config.yaml
n_head: 10
head_dim: 32
d_mlp: 640
vocab_size: 16384
activation: "swiglu"
rope_base: 85000.0
rope_fraction: 0.75
qk_norm: true
attn_scale: 0.177
bias: "none"
lr_head: 0.00423
final_lr_fraction: 0.0
seq_len: 256
steps: 11847
dataset: "wikipedia_en"
MLP neurons of a small language model. Each row is named by its layer, matrix (gate and up: input weights) and neuron, and shows model dimensions 32-159. Each number is 128 + 32 x the weight over its row's rms, rounded and kept within 0 to 255. Numbers have three digits each. A neuron's up and down rows have the sign that makes its largest values positive.
After each neuron's rows, "fires in" lists the words (lower case) most often at its 100 highest values on Wikipedia text that the model never trained on.

L5.gate309:174091109106074176179108154166140098122155106115140111083079100119107114165131114079222118117124105123128120190145173156094162151082105170148135192108116077099054141052157104119151154157143149089101087170093136128139147165179103133113165133140079107096123110150108137119112138070151161131113148113089102081133090090152149139056125103086166140035115058127142125110170170110108121141154
L5.up309:137165110129098167098154137151175143150165114174068140072108091174110101100121152107182111163137038106133112149079126123111131214095071128149182121147165107129101161103101161142162112174135157130127116138112131141141148124122122121101100077103129120090133097136130100098102085118103155189145206127106127114084141074160191087102104116128158118102097098132072070110098110123076159142149
fires in: "a", "to", "small", "an", "long"

L6.gate569:141148104174146107116118148165158165208125120162117140163114106157132083121152137135090083142086066163133085178130170131195106095153120101145155111115116112121110089159103177116134157087139106154119146160088151108138108130113099137176107124113093097121129095117156104093130189169153115146176129153161156116095164110110151170085112131137107063087067098127090125137087177125170108130159
L6.up569:161118121136180049100188136127107140171205119126048150170132183108087137086148097130164158124101116084102138142148166113190118103112167158126075126183121123149152095160151105181100160126145130129154168120074092071109153130175117174099146075113147110074107151150176134170156077144087168154140179115087113129122170178105142119141126134150113109078058158131172150069151173125115123115111
fires in: "had", "have", "has", "having", "were", "be"

L5.gate139:068108137127103139162128079137129097075167042102125171119092158074124175135136094113111128167114092110129136151056108152140088161115165143144182121101142098127141067136111106091116165151114155140157135187137156138144137117118076098145147148131140118157120090130141110120117120096165149163117150205196130105146211074126105081151099163170112088135117174170159128125164193126126108116112
L5.up139:099093090099139136152139064170168131052095097168094059140109149116169110090103114173064130137104096129123156152120153094184096152132193160178181128105139084160126096124083161159062144142116122137192141140087138074126165152134144130202138175118116152143131132137214070155085114122143176108121099163111118115117169112154119084100126089135079123103123179155094092100153164086128116134064
fires in: "as", "was", "is", "be", "were"

L6.gate235:084139119155112106147136168123136134091139110106189082158120155093119105106120104100138081091158145161077135123149155069125154088137122133127136139133134114087135182157171096127149062138087153122143092110151089136138123140138086075136118103109145171158118128093133136165099072123134143165108148145102131121082176124137093097098144133147120102138091110045213140118122133116100137090088
L6.up235:047099177121081093204119125150193144132186078152126162154159169102118110079054156118187094122132095194079139133146167150121162129106098124152130167094136146135187179117125135138109148173135187165140167138113134083111096163111095133111145127120188097140121132132138105125135081107124117170128134201154087163156112130159174100147107122121084073094079098171139111157150143096145132095120
fires in: "to", "not", "can"

L5.gate439:105085142190133130129136079079174165100142120152074099117107103175113145199179184147131085120133134144152159151085111124137085163147120067153113067142134114105101068079132143137135172089117065141116123162137184087154120102161122168133125099140087157119169102154194145114147098146161100150138126081090089167115143153105106114152171132084120123187110122158122137123162165089148131139202
L5.up439:109080085147135130120123127108183112168131114169124157111126161107125142184143114095120075149162117040129127135116156165152148123114088128148114142097146117146078081160119202130127116074117095079127137152152112118104130143168129166136094105074171152160107125137139078131156109098151117150137126073067138096099149123104145121090213114149127116168069088105141100146179117122128145167147
fires in: "have", "has", "ve", "had", "having", "also"

L7.gate196:136119132217147103116138158092149115130102140135109150154157117126114154066094178151137118123164094139131174115126133105176120105125096135070189099126108169120122081145088168095077192076078075079145124177148139155101146080120144122129129141159133113070123099088087080102116055142097129187146121151113129145113120157111100132170142168122091138108119122144135097120132107112110127071103
L7.up196:175123145172123118052167156133122170178135151173172095100112058102082155160137129150142124123126087191189136070117132144144058166170127129079146149170123143107140146120073207170098110084127125190087134069062150100037128149117148120182105140166129140122075104102120152173116144099070131085113126116097128111075114145149163171119128126105135126106043148131159154128137177088142153122154
fires in: "has", "the", "had", "also", "have", "having"

L6.gate317:089110150113133130095156061138104157098157130105145123102085168119145109173104164110174160144137135158090139184146069144220163184073092129164094097100145109091158189081161110139157099089113145148131136108132102144150181115114140093150112131068097107149203134102123122146148097126151116127132119092077145159089144174118065117154149150133060107123083116137133127149117103113175159107070
L6.up317:123111094126082113112182085134103126219153110094089164139169100185124122096104130076149120102114102176117113132155133103166119091083124127164105119166120155019095105140152151108098145099165129119187137107165166077112111156116148131156122081089168168101133130097112155140140112090218151170136097138110144121146148114081139136075116131179152156119100147101102124142103132130020098122097
fires in: "in", "of", "at", "to", "on", "played"

L6.gate89:122083124150154161148082155133130138150116095141114153123116193083100125111114129102118078120122121135145160101152085155138128081070078148077103189093126130158104132109093200114120105058089168157134143120172067139103094161139065142102193079076129097058148120103120098087104087111204141091208108110124131140101110129079171132134120155116144095120121155165102139169102100146114121133123
L6.up89:112111117136172100129098120093158113138126118169102122087065169114125124091176100132081108121146168157183164166120134128154060122133153148140169144172130133171112170120186150061188178154126149106132134148119075171121158176113149090179167149086090128145132105120064090131083106153120122120176117192100150127123134155115137106092140076117152119208058138120157111153138126143107098142130
fires in: "first", "second", "third"

L5.gate145:113150106163114093158175103157102138116151089111138140037118152128146133147128153114156115098104072123137061180100135109167175124055086111090176119147150136091109132125148091113155109183112182130092155134109091183092113159102174121112112149129133128130131098117107150115152086142102170119076126133148133166122134158182131153127070080124210157140133145138205084138069118155073117172123
L5.up145:121148135185098117150132108169165169139184149115095133119111079114124128144126147108176101164158183078145173147103086100112218123084082213108189123137137101135124071137160092177139146122145141119108106226113124130119080088117082115137173149128152117137126121147080117115099099111157132174065153168101110130092139137164140140134139114092098164096098130151112123120110159114173094092129
fires in: "the", "s", "his", "its", "to"

L5.gate273:113179150073065157225151119194156085113151069079180128090116109061137160157148104113153129096168152141095145153081153090121151105125090214115122142110103047155087138127125080098117097158114172126140128139126152135147166124146164168117155168136115177130144093127102096149123138111153191124133124156139115103152134103084097173169101136112102090160161163056126119119084129118127104156149
L5.up273:118088092101121141086170141173112119171131120095159112088140188131097129082128080136174113155129128101135110181136149117151128140123197132130168153112121116154194142167123129127102106165090186196142071163102132115196165125148101168104150147115210096168141109166143070136112163134153127121151184114092099158104167126144166174138143074185193141109136165090141099129094142166120121158119
fires in: "under", "became", "as", "to", "become", "of"